MLP neurons of a small language model. Each row is named by its layer, matrix (gate and up: input weights; down: output weights) and neuron, and shows model dimensions 208-335. Each number is 50 + 15 x the weight over its row's rms, rounded and kept within 0 to 99. A neuron's up and down rows have the sign that makes its largest values positive.
Before each neuron's rows, "fires in" lists the words (lower case) most often at its 100 highest values on Wikipedia text that the model never trained on.

fires in: "after", "and", "to"
L6.gate1077:65 55 52 33 51 54 52 48 83 65 58 55 34 51 67 65 52 42 66 54 52 62 41 29 25 50 35 56 48 62 36 49 58 60 53 48 58 65 50 38 41 31 43 62 19 72 47 32 54 37 36 54 41 50 60 37 59 36 48 52 27 30 82 71 44 27 70 29 50 72 32 64 46 31 45 56 53 46 42 61 53 65 81 45 42 40 44 67 54 46 71 63 34 33 46 62 50 56 56 51 46 40 56 45 52 48 76 40 74 65 72 39 22 53 47 51 48 38 38 58 30 45 25 43 49 48 81 45
L6.up1077:42 56 66 64 46 57 29 49 64 26 53 26 31 52 48 17 46 61 56 67 40 43 20 61 57 31 60 68 48 62 56 58 59 40 45 79 17 61 39 52 49 41 27 37 27 58 32 56 57 38 17 27 39 44 37 87 65 67 39 50 59 50 34 50 60 61 47 45 53 09 62 32 57 31 67 71 56 40 56 57 35 61 27 51 41 54 30 45 55 65 61 34 51 65 59 63 32 53 29 43 62 39 73 65 48 45 49 39 75 55 67 63 48 62 74 68 77 26 45 50 26 49 35 51 54 41 52 29
L6.down1077:25 48 33 56 52 57 90 51 25 70 60 68 52 59 62 47 32 69 41 40 61 60 63 14 52 66 44 58 53 92 15 63 43 67 84 64 25 65 82 45 53 32 54 50 48 64 47 46 64 67 56 34 35 70 27 47 42 76 56 54 80 37 36 52 65 60 41 74 29 28 53 08 66 44 52 62 32 55 55 66 58 69 41 39 45 67 57 39 42 80 42 33 36 46 60 56 43 54 47 51 41 23 41 29 49 51 54 50 70 66 64 42 24 28 37 40 69 64 40 49 58 22 24 42 58 74 48 40

fires in: "became", "as", "become"
L7.gate656:24 38 72 44 41 49 49 63 69 56 76 62 29 15 47 44 53 41 53 64 55 50 59 67 21 70 44 43 65 57 46 56 69 39 42 49 26 67 62 07 60 66 40 52 33 41 59 40 41 62 29 69 14 62 43 19 56 28 42 29 42 60 69 45 55 64 33 86 33 73 35 62 53 52 49 36 37 34 41 39 54 38 19 34 15 55 54 57 33 90 53 31 48 65 32 50 49 58 65 78 61 61 46 49 51 54 73 50 42 38 28 46 69 55 34 51 77 53 63 62 67 38 58 53 48 63 58 32
L7.up656:49 54 56 13 54 69 66 44 37 65 62 57 45 59 27 49 36 44 66 55 72 38 58 68 41 41 46 51 58 63 38 35 52 55 33 37 56 40 72 40 33 41 62 49 58 48 47 61 77 45 59 48 41 50 59 59 52 41 40 36 50 40 66 40 37 50 62 39 59 47 73 52 71 44 19 51 20 49 67 56 52 58 34 44 36 70 36 68 61 54 81 51 77 36 52 49 43 58 56 57 55 58 42 39 58 37 42 58 54 44 51 54 64 26 27 70 67 71 41 43 45 93 27 73 48 78 45 54
L7.down656:74 48 98 54 30 70 28 73 48 43 68 47 37 58 56 56 51 51 56 61 44 48 58 57 49 78 61 37 57 66 80 35 84 28 65 51 26 36 57 36 40 53 41 40 45 58 58 37 60 31 62 80 14 37 72 58 54 30 52 54 49 55 52 58 53 54 42 81 54 51 81 48 56 58 47 23 36 55 51 42 57 46 67 44 41 59 54 58 35 40 55 32 47 87 27 30 70 33 58 65 60 47 61 45 48 53 56 33 29 34 56 74 58 32 39 79 41 51 55 52 30 54 49 65 63 21 40 56

fires in: "the"
L6.gate165:49 33 36 47 59 20 54 47 62 79 37 47 14 56 74 29 48 42 52 57 82 51 48 65 45 70 48 75 27 68 60 64 47 65 63 43 43 30 70 62 67 35 35 57 26 55 53 45 70 59 44 58 68 52 76 57 62 58 37 55 42 52 63 59 25 09 61 50 59 70 61 40 37 71 33 44 26 66 63 67 59 39 52 51 44 62 87 61 31 49 45 64 62 38 44 28 22 50 32 56 73 48 47 44 57 35 66 57 47 37 66 43 24 55 57 70 84 27 70 73 32 45 52 06 56 51 70 52
L6.up165:62 62 66 71 53 56 28 40 36 50 44 46 44 42 77 57 34 53 26 20 22 42 71 57 55 45 65 41 53 49 69 52 35 65 45 58 44 25 36 46 29 52 28 74 22 42 48 43 57 72 46 45 48 45 42 44 52 57 45 13 52 87 39 63 39 47 46 28 24 39 40 62 43 67 56 36 61 49 58 53 64 35 80 63 71 38 57 45 32 69 35 55 62 40 61 27 88 63 32 32 51 42 83 57 55 45 64 69 66 56 44 73 67 64 71 50 77 46 43 37 45 38 39 52 16 68 50 26
L6.down165:61 26 52 62 88 26 85 46 46 42 29 52 30 60 68 42 55 51 40 54 66 63 46 58 25 43 75 41 44 44 70 63 40 71 51 54 43 38 60 46 75 34 34 45 46 53 52 48 60 55 62 39 42 62 40 63 57 43 87 53 64 63 92 28 42 47 50 55 45 52 80 47 21 21 61 46 48 45 64 54 71 58 49 29 52 79 37 56 37 34 49 54 74 39 51 55 50 74 62 51 66 73 38 35 52 43 60 40 82 69 34 53 36 61 50 73 42 46 43 60 33 50 70 52 63 55 82 35

fires in: "to", "than", "of", "above", "as", "below"
L4.gate554:56 69 45 81 73 57 44 33 70 43 57 42 58 32 43 30 32 65 50 59 40 46 55 53 67 46 55 47 84 46 54 67 53 38 67 42 49 50 36 49 48 23 43 60 64 46 30 36 37 39 50 58 17 65 44 62 69 53 57 33 60 62 50 72 80 31 68 42 81 68 54 59 58 23 55 50 47 79 50 59 53 71 25 46 25 70 17 48 95 44 53 38 37 59 99 50 56 83 56 37 24 39 31 44 54 04 39 68 45 48 45 43 30 65 44 23 62 51 52 57 70 36 44 43 54 55 68 27
L4.up554:38 47 45 33 50 45 57 30 39 51 38 55 47 59 45 58 52 83 25 40 47 54 44 29 40 48 54 48 49 56 59 34 52 65 58 51 77 34 61 37 10 33 54 62 46 60 15 44 63 88 56 44 47 58 56 53 46 41 65 43 45 42 76 28 40 34 44 56 62 26 40 51 47 38 56 51 50 47 44 42 63 54 20 52 63 48 35 52 66 63 23 77 52 56 27 66 70 46 58 44 44 49 35 40 70 56 66 41 29 49 59 75 51 50 15 65 33 36 56 42 76 69 46 51 76 54 45 25
L4.down554:21 28 14 64 64 60 65 73 20 61 33 39 74 48 38 87 31 51 55 35 70 52 65 42 48 40 62 42 42 49 43 52 49 55 75 49 53 55 43 30 55 54 52 63 51 37 71 50 45 60 47 41 83 59 27 53 52 62 63 59 71 29 79 62 59 58 52 50 81 12 34 47 38 57 21 30 61 45 44 53 53 52 47 38 66 65 42 50 58 78 55 86 53 32 33 40 57 66 36 34 46 65 57 63 44 48 48 35 44 53 45 25 42 48 52 49 55 56 59 47 45 36 26 32 55 43 64 57

fires in: "when", "as", "if", "first", "how", "where"
L7.gate602:19 54 64 42 58 67 52 58 61 61 40 34 53 40 37 61 40 32 37 77 82 03 34 58 78 43 46 35 57 82 47 70 48 54 52 82 19 36 16 21 63 58 32 49 61 39 51 68 48 29 59 34 89 34 49 39 71 51 41 61 43 50 56 63 75 49 53 60 52 15 48 58 38 50 43 42 87 48 56 58 42 28 53 52 39 61 72 35 72 71 29 49 44 38 32 59 61 59 53 56 55 61 74 55 49 34 35 42 35 42 66 54 62 61 27 44 48 26 52 36 57 73 42 43 55 29 42 53
L7.up602:45 57 55 61 63 42 49 40 42 24 52 39 54 24 73 32 55 42 27 43 67 66 32 38 56 43 51 35 63 63 55 53 33 67 60 36 44 32 58 66 54 17 55 68 48 19 63 68 42 18 50 28 39 28 60 53 55 42 70 46 57 68 59 43 34 68 40 55 55 48 38 69 25 38 57 31 67 59 63 47 57 65 24 50 63 63 53 72 53 26 41 56 52 84 52 65 40 53 57 23 61 54 90 46 61 48 33 34 42 59 35 53 51 40 60 53 49 62 34 52 39 72 49 43 47 60 49 37
L7.down602:00 53 61 57 62 57 48 32 41 54 52 52 57 76 60 77 75 60 69 63 47 48 48 64 53 58 55 55 45 53 00 71 23 47 43 51 34 64 45 47 44 22 74 41 49 45 67 65 55 60 66 31 57 30 00 45 51 53 65 51 31 31 37 61 64 63 86 74 62 53 38 48 36 65 55 48 65 58 73 52 50 40 55 38 49 41 68 57 33 37 51 80 50 33 12 63 36 70 54 46 49 58 42 40 38 35 38 49 41 45 51 33 29 59 53 44 62 53 52 64 34 50 45 86 46 39 43 46

fires in: "the", "of", "first", "two", "his", "from"
L4.gate1201:46 65 74 41 58 50 44 63 52 37 65 61 44 60 61 37 51 55 62 45 50 29 55 37 53 69 47 57 31 61 88 54 48 55 66 54 77 45 73 55 64 31 80 46 49 54 42 49 65 39 50 53 50 54 38 58 35 38 41 46 25 38 34 63 48 44 74 51 68 33 36 65 45 47 36 62 48 67 69 53 58 59 63 44 62 39 40 59 66 24 54 38 56 56 63 41 31 49 44 76 53 50 57 32 61 40 50 43 50 41 24 34 58 73 52 27 62 38 60 50 58 28 33 34 79 82 70 87
L4.up1201:54 66 58 63 34 45 56 57 63 50 52 88 51 66 51 60 48 46 35 48 34 42 59 48 83 43 62 30 41 49 73 51 41 61 44 39 54 32 54 55 82 60 50 44 16 41 66 75 54 34 27 52 33 48 58 24 26 40 44 56 46 61 61 32 57 59 64 36 54 63 42 48 62 45 69 55 54 36 61 34 50 59 77 33 54 71 55 58 33 26 21 55 85 51 70 00 33 52 47 54 47 34 34 71 59 39 51 32 58 84 48 40 56 54 55 32 67 32 49 18 49 56 55 41 50 50 36 45
L4.down1201:47 25 33 92 37 30 53 81 41 62 46 56 48 66 53 41 41 89 28 61 57 67 36 74 51 40 53 43 43 42 68 18 34 59 41 63 49 59 55 47 38 44 44 52 54 44 40 49 52 23 21 18 19 56 16 65 47 24 40 55 48 47 51 20 14 55 63 55 34 39 68 43 53 16 62 53 69 62 50 50 68 76 53 46 40 50 46 72 47 30 32 57 53 10 65 59 58 55 19 45 44 53 60 55 67 17 48 34 41 47 44 47 66 45 69 41 73 53 26 51 48 25 60 53 45 55 36 53

fires in: "as", "name", "from", "with", "included", "called"
L3.gate777:60 48 70 58 50 49 58 49 51 40 55 74 85 20 33 21 38 45 49 49 77 43 73 53 37 71 18 51 62 60 52 34 24 47 46 50 42 44 72 43 53 62 56 45 54 19 72 71 51 83 35 53 53 87 55 48 67 62 18 58 60 37 35 66 59 57 53 55 59 82 43 51 29 59 83 50 31 46 37 77 46 50 63 61 43 31 45 41 68 59 34 52 59 62 50 34 15 43 53 66 53 28 36 42 65 31 59 67 42 58 33 53 32 67 32 68 59 49 52 55 61 50 29 50 68 34 30 49
L3.up777:54 20 56 38 57 60 58 42 52 75 61 61 64 58 49 38 28 51 53 70 56 47 53 49 63 50 21 57 37 74 29 40 70 35 62 48 21 66 63 31 61 35 51 60 75 39 19 47 70 41 59 84 45 79 65 29 45 66 47 47 55 34 37 61 53 54 65 65 44 34 46 65 59 32 65 56 42 47 64 64 28 64 52 66 45 58 49 69 37 49 46 35 45 20 17 61 19 38 31 57 52 55 56 45 65 35 54 44 63 35 59 54 49 62 54 41 56 38 73 13 41 39 47 46 50 40 56 45
L3.down777:31 39 44 36 23 45 50 47 62 33 38 37 59 46 55 39 47 60 58 48 56 16 62 26 31 63 58 41 36 70 42 36 70 69 32 28 31 88 49 39 33 61 60 41 34 49 76 62 88 65 25 61 65 39 62 35 43 46 43 54 81 44 52 60 47 66 44 41 54 64 43 90 73 39 40 51 46 50 69 40 53 41 46 67 41 75 49 53 47 38 62 61 61 57 50 46 63 45 47 65 65 44 52 49 22 55 56 30 42 29 40 65 61 58 61 59 44 49 90 84 61 32 45 77 56 64 45 59

fires in: "which", "where", "what", "as", "addition", "that"
L7.gate1105:61 35 73 41 50 53 63 54 45 73 80 50 90 15 46 15 32 45 35 46 60 64 38 62 66 34 61 49 40 69 26 57 42 51 50 50 39 37 38 44 34 57 55 77 22 61 39 80 60 58 48 41 47 53 44 47 55 69 44 58 56 47 38 52 46 32 40 71 47 43 72 65 60 45 66 26 57 68 80 62 45 58 44 51 37 48 57 44 63 42 32 49 64 40 34 53 42 54 52 49 42 64 64 54 32 56 43 55 72 67 37 50 22 63 37 26 51 51 42 25 45 71 36 39 35 62 50 62
L7.up1105:16 72 30 30 77 51 60 46 65 56 25 41 46 26 74 28 53 51 26 35 64 61 18 68 51 44 41 84 39 47 29 40 34 70 60 60 82 54 55 70 48 28 55 53 36 46 48 38 60 44 64 67 46 50 53 42 38 45 46 51 53 14 57 46 62 54 35 63 27 59 39 42 55 38 68 57 67 44 63 49 57 71 63 56 58 24 53 52 53 47 50 45 72 29 47 43 43 55 49 43 66 62 37 83 30 65 64 25 37 73 43 66 64 46 69 47 51 53 62 48 24 83 55 81 65 55 52 33
L7.down1105:25 50 52 62 75 53 42 54 19 33 48 67 52 35 62 41 50 51 62 64 34 60 44 41 54 69 68 28 44 51 00 63 48 27 46 62 56 64 56 20 76 35 62 39 48 43 78 62 67 80 71 19 44 35 28 74 42 70 79 43 53 25 67 67 68 64 48 39 70 62 44 30 51 47 36 59 60 60 38 37 53 39 30 36 52 50 37 63 92 43 56 38 39 21 41 43 43 69 61 39 76 66 49 48 37 38 26 34 30 47 61 50 44 45 33 47 31 60 38 75 42 54 45 55 45 48 32 61

fires in: "of", "this", "that", "after", "to", "for"
L4.gate2:35 47 55 31 58 53 48 43 36 47 39 43 40 59 35 59 61 45 46 36 67 56 61 34 60 33 61 60 41 72 27 81 82 72 38 56 24 41 52 73 52 20 50 83 42 62 38 65 50 48 36 34 51 20 15 62 85 48 57 41 40 32 59 63 59 63 49 47 89 62 59 63 55 48 44 82 41 73 72 53 50 60 61 39 56 67 62 51 51 29 75 65 41 58 85 42 55 67 67 43 38 46 54 89 29 39 33 44 55 56 55 26 35 65 56 67 75 37 31 33 33 35 69 57 52 46 87 49
L4.up2:38 57 66 51 55 49 56 17 24 35 68 48 18 48 32 25 73 85 40 60 26 42 49 62 81 24 44 34 50 61 60 40 48 55 43 62 41 63 40 58 55 13 53 57 54 27 23 77 45 51 46 52 47 50 40 59 52 70 60 59 38 55 63 59 58 68 38 69 32 50 52 45 46 54 74 38 20 79 39 56 63 39 60 37 65 45 43 37 37 44 36 76 49 37 34 33 72 59 46 02 34 63 53 76 56 94 42 46 73 47 53 28 37 49 42 54 55 72 52 48 64 45 57 56 61 35 48 43
L4.down2:28 30 35 50 49 54 45 76 31 68 38 51 31 70 25 60 72 60 18 55 40 50 53 69 57 26 78 40 60 62 69 77 64 48 48 75 47 68 22 70 56 42 39 72 35 67 64 56 42 32 45 60 43 59 51 69 67 25 61 57 55 72 66 71 42 40 52 39 34 28 50 42 54 31 32 63 37 79 71 51 60 63 30 52 70 89 48 41 38 54 56 52 62 53 62 78 58 50 56 60 35 50 55 58 60 51 48 60 67 42 59 54 22 29 58 63 56 40 73 59 53 61 61 55 67 51 44 58

fires in: "a", "who", "of", "an", "with", "such"
L4.gate750:47 67 71 36 45 44 63 66 48 34 38 32 54 53 40 86 63 37 51 53 63 46 60 47 63 55 70 38 56 59 37 66 50 65 35 15 79 53 74 62 68 49 53 44 52 46 32 20 39 36 78 72 72 40 75 36 56 38 64 16 24 75 59 70 38 56 64 52 22 51 57 56 37 61 57 56 42 58 55 30 50 26 51 21 34 24 61 57 58 71 57 74 15 41 47 39 48 24 71 35 77 70 49 20 36 49 53 63 54 51 48 49 65 39 41 55 42 40 65 42 56 51 39 63 55 64 51 76
L4.up750:54 53 42 55 29 68 43 38 40 63 68 36 27 48 38 63 72 49 73 59 61 24 43 46 50 64 61 63 61 73 14 33 44 53 40 46 39 60 87 25 55 88 43 44 50 49 61 51 84 64 65 38 69 47 46 56 65 21 49 58 55 60 60 42 37 55 37 46 71 56 36 55 36 24 39 49 69 62 69 35 38 61 49 45 30 41 36 58 56 39 34 48 35 47 65 24 49 48 63 63 74 42 49 47 66 62 51 53 57 52 38 73 83 28 34 15 32 73 66 46 73 59 50 42 45 48 45 56
L4.down750:46 54 61 70 15 37 28 40 54 24 54 58 57 37 60 63 40 59 67 38 42 63 50 34 68 62 55 32 36 46 66 25 32 30 40 81 64 72 83 52 40 34 68 54 28 30 61 53 26 53 64 39 74 07 63 45 62 60 51 40 34 69 64 61 56 66 80 68 60 49 66 68 42 64 35 62 56 53 44 22 69 33 66 61 23 60 42 84 51 42 55 63 29 43 57 48 53 52 24 30 45 73 27 39 20 43 62 49 40 30 26 46 64 56 58 66 47 54 30 70 55 38 56 62 53 62 59 52

fires in: "for", "of", "you", "in", "to", "it"
L3.gate636:38 41 39 51 53 72 25 14 60 71 53 43 43 25 34 72 67 73 81 39 91 61 41 48 40 37 65 43 67 71 44 40 50 42 40 43 39 38 39 34 76 64 30 58 51 62 45 59 66 66 40 38 54 70 39 53 67 50 65 60 47 50 25 32 64 49 38 37 69 58 59 70 63 16 66 48 61 46 61 30 68 58 47 54 32 26 50 70 77 21 46 84 64 71 63 35 32 38 69 34 48 34 55 36 66 16 61 55 57 36 86 51 39 70 46 61 72 48 68 75 26 23 56 32 74 61 78 33
L3.up636:67 52 26 42 89 47 78 45 41 37 69 88 65 40 35 18 67 80 60 40 47 24 37 64 43 78 52 38 45 67 29 43 52 38 33 45 61 57 40 53 63 72 43 40 32 24 60 56 42 54 41 26 70 39 48 69 72 68 55 69 52 54 70 44 40 45 53 14 54 35 55 39 38 42 65 32 49 63 40 60 66 54 31 69 57 53 49 33 36 36 35 55 36 63 63 64 62 33 42 63 45 24 64 57 52 74 59 43 77 33 50 51 67 81 38 34 50 36 67 55 83 44 46 27 29 68 42 60
L3.down636:39 44 36 04 75 28 28 42 32 37 61 34 68 38 37 70 38 45 43 52 64 25 49 46 79 29 66 39 38 29 46 52 43 58 35 54 40 65 30 49 60 56 60 44 58 77 46 58 33 51 45 35 59 47 38 65 68 27 56 50 73 31 38 39 83 28 42 30 45 58 69 66 59 42 70 50 64 82 22 81 48 62 51 42 51 65 50 47 74 48 65 40 69 60 76 58 90 51 39 71 46 32 35 60 52 43 35 22 69 59 70 53 43 39 58 25 26 34 33 79 60 58 59 55 31 48 38 71

fires in: "of", "in", "for", "to", "by"
L6.gate871:65 45 63 48 46 48 30 53 49 40 49 70 51 49 39 53 41 56 50 79 36 44 69 61 78 27 46 50 50 64 69 39 75 84 53 67 62 56 59 40 56 73 35 61 40 39 45 50 77 31 34 33 57 43 55 56 61 22 47 33 64 71 59 32 50 42 66 39 21 57 61 46 38 42 99 50 87 44 75 61 48 52 43 40 49 57 43 31 57 43 41 38 26 28 84 52 59 56 14 42 35 61 72 69 43 42 40 84 82 52 46 45 64 45 58 27 18 30 54 57 53 88 91 60 39 33 40 59
L6.up871:24 40 69 61 66 57 37 60 53 56 45 38 36 56 40 65 31 33 44 37 57 33 36 68 52 34 40 30 41 76 78 75 84 56 54 36 34 49 36 40 69 56 34 39 23 42 55 51 73 30 54 32 23 35 48 45 47 61 54 57 60 49 65 30 33 57 30 26 31 75 56 40 44 21 30 49 72 30 44 71 56 81 70 52 49 40 67 34 26 35 65 27 46 39 51 80 37 41 65 43 55 42 43 65 23 47 39 21 73 58 67 60 63 41 60 45 44 53 33 63 62 46 52 51 55 46 59 57
L6.down871:43 51 53 29 52 46 62 25 42 62 55 60 46 53 45 66 52 46 39 59 54 58 47 51 51 43 85 24 72 21 92 66 52 52 23 29 45 53 56 18 43 59 70 26 43 54 32 50 33 36 61 47 51 41 43 75 64 51 99 36 57 07 28 55 57 26 42 41 64 34 57 39 47 45 56 59 54 59 62 42 70 53 59 70 40 51 50 45 26 66 57 50 24 42 07 53 51 67 59 64 72 62 39 29 36 55 39 43 54 35 49 39 40 53 62 57 59 49 49 60 62 33 51 35 51 61 48 57

fires in: "from", "that", "in", "at", "of", "such"
L4.gate1106:47 63 55 66 57 66 57 59 38 44 61 63 37 49 43 69 38 60 74 57 53 82 30 51 57 49 39 37 43 52 53 70 50 47 64 71 70 59 38 36 76 55 34 16 36 32 84 34 63 56 53 26 67 49 22 43 49 54 48 31 47 49 47 51 17 40 66 32 46 41 50 54 72 71 24 33 72 27 70 63 64 67 69 64 56 53 58 67 56 73 57 51 52 39 54 54 65 34 76 58 51 39 68 42 39 50 58 57 57 67 51 43 69 34 52 45 22 56 62 56 37 80 53 53 57 45 81 78
L4.up1106:92 28 82 48 43 50 39 62 45 46 37 29 54 20 28 48 34 59 33 63 55 56 40 56 45 54 49 44 48 79 24 71 39 47 52 81 57 77 66 57 83 43 33 46 37 61 61 48 66 56 44 59 83 40 47 69 58 52 42 43 50 64 66 32 12 50 49 40 29 53 52 47 29 69 27 59 56 44 69 44 38 62 27 72 70 44 55 38 47 53 53 11 47 41 61 54 69 64 34 58 66 54 60 56 55 51 56 36 60 25 53 58 53 52 61 34 40 59 77 32 52 54 50 49 57 59 47 75
L4.down1106:65 43 42 34 32 48 57 36 58 59 44 68 31 51 59 52 68 49 55 56 61 49 53 58 67 42 43 73 52 66 29 41 63 71 38 60 31 28 55 51 46 38 31 49 20 61 40 34 80 32 67 41 33 53 71 41 57 78 47 63 69 45 44 57 60 35 28 61 55 53 46 34 78 51 50 31 71 41 36 40 44 55 37 40 17 80 05 70 51 78 48 42 23 76 57 62 65 37 35 71 57 37 60 44 57 61 57 46 24 67 67 37 29 32 39 35 60 53 55 15 16 60 66 34 41 62 47 67

fires in: "the", "to", "at", "its", "and"
L7.gate688:62 53 30 22 66 50 71 24 40 56 73 76 20 35 19 45 48 46 40 45 86 49 51 79 24 48 60 62 56 61 28 57 31 70 30 42 33 29 56 69 57 45 82 55 35 75 62 39 46 33 48 46 37 42 55 31 27 47 40 57 53 60 99 59 69 26 40 19 74 48 54 35 70 17 42 23 46 51 74 49 49 43 53 48 28 51 65 47 34 38 45 51 54 37 81 20 52 50 65 84 58 38 66 51 62 54 60 66 54 26 57 78 47 87 57 51 35 52 47 30 68 50 44 26 51 53 39 50
L7.up688:59 31 62 47 85 78 62 71 31 75 88 22 63 61 48 81 62 72 56 54 56 29 72 56 46 38 43 57 61 34 36 42 53 47 58 57 63 34 52 48 55 63 15 67 49 71 67 55 37 37 32 44 38 59 21 46 38 60 30 32 46 58 79 64 53 35 29 56 48 60 58 48 20 41 46 52 59 60 66 57 50 32 38 61 51 56 44 54 51 59 68 42 61 40 55 37 73 32 75 45 80 29 91 62 66 45 55 72 69 67 61 48 58 61 26 47 55 35 49 46 55 49 60 36 80 62 72 58
L7.down688:47 43 58 43 64 79 43 63 56 30 49 40 66 60 38 45 50 36 51 35 66 48 75 38 53 37 59 67 72 48 48 60 44 35 58 24 61 54 55 14 48 66 37 42 40 52 75 48 57 48 52 48 52 83 69 38 53 40 50 70 44 92 64 49 36 44 27 87 48 36 42 38 59 48 34 45 61 44 66 49 69 60 66 52 33 80 46 54 58 60 45 58 55 66 36 13 75 72 53 56 51 58 54 57 49 49 64 44 32 32 59 54 86 56 48 56 76 18 85 55 58 57 38 77 57 40 55 69

fires in: "as", "was", "became", "while", "appointed", "a"
L6.gate172:24 46 43 49 60 34 46 46 80 61 77 57 67 34 54 48 16 40 60 38 69 50 44 31 25 33 55 59 37 45 48 58 43 24 47 50 57 52 42 22 50 69 60 41 32 56 50 42 44 22 10 52 69 49 55 30 70 39 57 20 75 29 39 67 53 42 69 81 62 65 33 45 42 27 28 59 54 54 44 50 65 55 53 72 32 51 73 27 82 55 50 54 74 51 51 50 73 47 66 55 32 53 46 82 52 49 53 44 42 57 33 26 51 59 39 33 60 39 69 45 33 29 59 28 57 25 42 56
L6.up172:45 32 50 64 51 51 16 42 66 65 54 52 31 52 45 59 26 55 73 56 31 67 61 53 23 30 64 87 43 39 47 37 40 52 29 53 21 32 75 49 36 35 69 59 59 60 53 60 49 54 48 48 43 37 45 49 43 70 42 33 71 48 61 28 57 67 41 60 30 63 40 48 52 74 32 47 78 47 35 50 57 49 25 53 62 78 39 22 34 78 48 37 82 76 64 59 50 38 48 34 40 78 36 40 83 35 70 68 58 58 81 31 46 45 20 64 41 47 34 18 43 31 58 62 46 53 55 59
L6.down172:70 39 68 49 33 51 60 53 59 54 48 32 55 51 39 63 72 23 40 74 62 50 26 34 52 37 35 71 63 64 29 51 49 37 72 70 18 60 67 79 59 58 51 65 44 60 43 51 16 60 65 68 47 52 25 58 43 38 35 48 29 12 73 46 51 59 63 94 35 47 63 39 59 60 44 34 44 57 23 62 54 40 71 51 32 63 67 79 44 50 68 33 60 61 73 60 31 34 33 33 64 38 60 46 27 76 72 88 16 43 37 61 54 60 34 77 54 76 50 28 41 58 77 63 60 64 38 62

fires in: "of", "from", "by", "between"
L3.gate7:60 69 54 39 53 64 57 52 74 60 54 54 51 56 60 50 32 59 62 83 48 47 73 82 44 60 38 46 49 74 41 74 45 55 44 51 36 55 45 52 66 33 38 81 61 42 83 34 44 53 53 63 48 41 40 39 75 49 62 67 46 43 52 59 40 27 49 55 64 45 47 56 68 70 62 53 42 56 53 46 11 58 77 57 22 52 41 77 42 62 43 33 40 46 59 47 48 24 50 43 54 31 62 20 32 65 57 46 41 35 39 42 58 49 57 28 30 47 72 63 23 42 43 73 63 41 49 70
L3.up7:75 68 90 66 58 46 58 18 73 71 50 46 49 54 37 16 46 34 20 38 25 63 53 69 33 67 30 49 65 41 66 50 39 62 46 75 36 62 48 63 71 52 27 24 57 59 43 30 54 48 53 36 66 34 31 58 47 66 49 27 42 33 66 58 37 39 40 14 67 47 55 51 34 55 44 69 50 47 64 28 34 35 45 71 65 64 48 76 49 59 12 38 33 65 37 42 40 74 66 37 48 44 39 44 48 55 36 53 21 38 37 66 43 64 54 37 41 39 49 44 51 53 43 64 40 27 30 63
L3.down7:40 45 57 55 45 39 75 34 64 33 62 51 56 47 78 42 34 40 60 71 52 53 38 58 55 53 61 36 45 42 28 36 60 72 67 64 31 37 47 36 45 32 43 62 45 86 47 50 59 68 42 78 47 48 43 54 26 52 60 50 64 34 28 39 72 59 58 36 50 44 46 34 31 56 47 54 99 31 51 23 52 47 56 50 44 43 41 64 55 40 42 64 76 53 31 54 60 56 60 42 51 69 58 55 58 71 56 57 07 54 59 47 43 83 35 28 54 70 63 79 65 40 36 48 55 58 39 38

fires in: "as", "a", "to", "an", "name", "from"
L4.gate357:19 26 55 49 34 70 64 44 51 37 78 18 53 59 36 48 19 54 66 65 21 50 33 56 66 76 57 56 86 38 49 65 45 52 47 50 29 55 15 61 38 40 37 57 57 25 69 61 87 55 70 62 35 59 59 48 71 46 66 84 73 63 66 58 25 63 61 44 50 78 61 72 40 46 38 55 55 47 72 57 44 54 46 71 31 24 43 45 49 58 58 56 45 29 31 29 49 49 53 70 40 64 65 12 23 65 24 43 34 32 50 55 26 40 39 67 67 31 67 53 48 68 43 28 62 52 42 77
L4.up357:30 40 64 34 49 25 51 53 58 54 44 49 46 52 48 61 34 80 51 63 29 31 51 63 43 54 56 49 54 21 61 47 71 61 50 66 44 32 60 45 45 41 50 53 75 60 42 49 62 51 69 75 35 43 41 35 37 50 53 39 68 58 54 71 68 45 55 40 31 58 34 40 54 29 79 75 44 51 54 27 43 64 58 65 68 48 27 65 48 61 74 42 64 55 39 63 25 37 52 53 90 71 67 46 60 05 53 55 35 34 59 41 43 29 54 52 71 52 37 31 32 51 38 80 43 42 60 46
L4.down357:41 34 63 41 18 28 50 44 47 81 36 63 51 65 70 59 69 42 63 75 42 29 39 46 33 44 88 32 36 79 99 56 65 70 67 49 51 41 57 36 75 62 36 73 69 42 52 42 33 37 36 75 57 25 36 44 51 67 39 36 57 52 45 51 41 70 53 74 52 52 39 56 66 53 50 39 21 45 44 56 62 25 49 39 38 47 67 47 52 36 39 68 32 87 27 57 53 64 55 64 22 36 42 51 40 60 76 37 39 50 30 51 61 66 47 51 32 22 66 55 31 58 36 61 23 58 57 40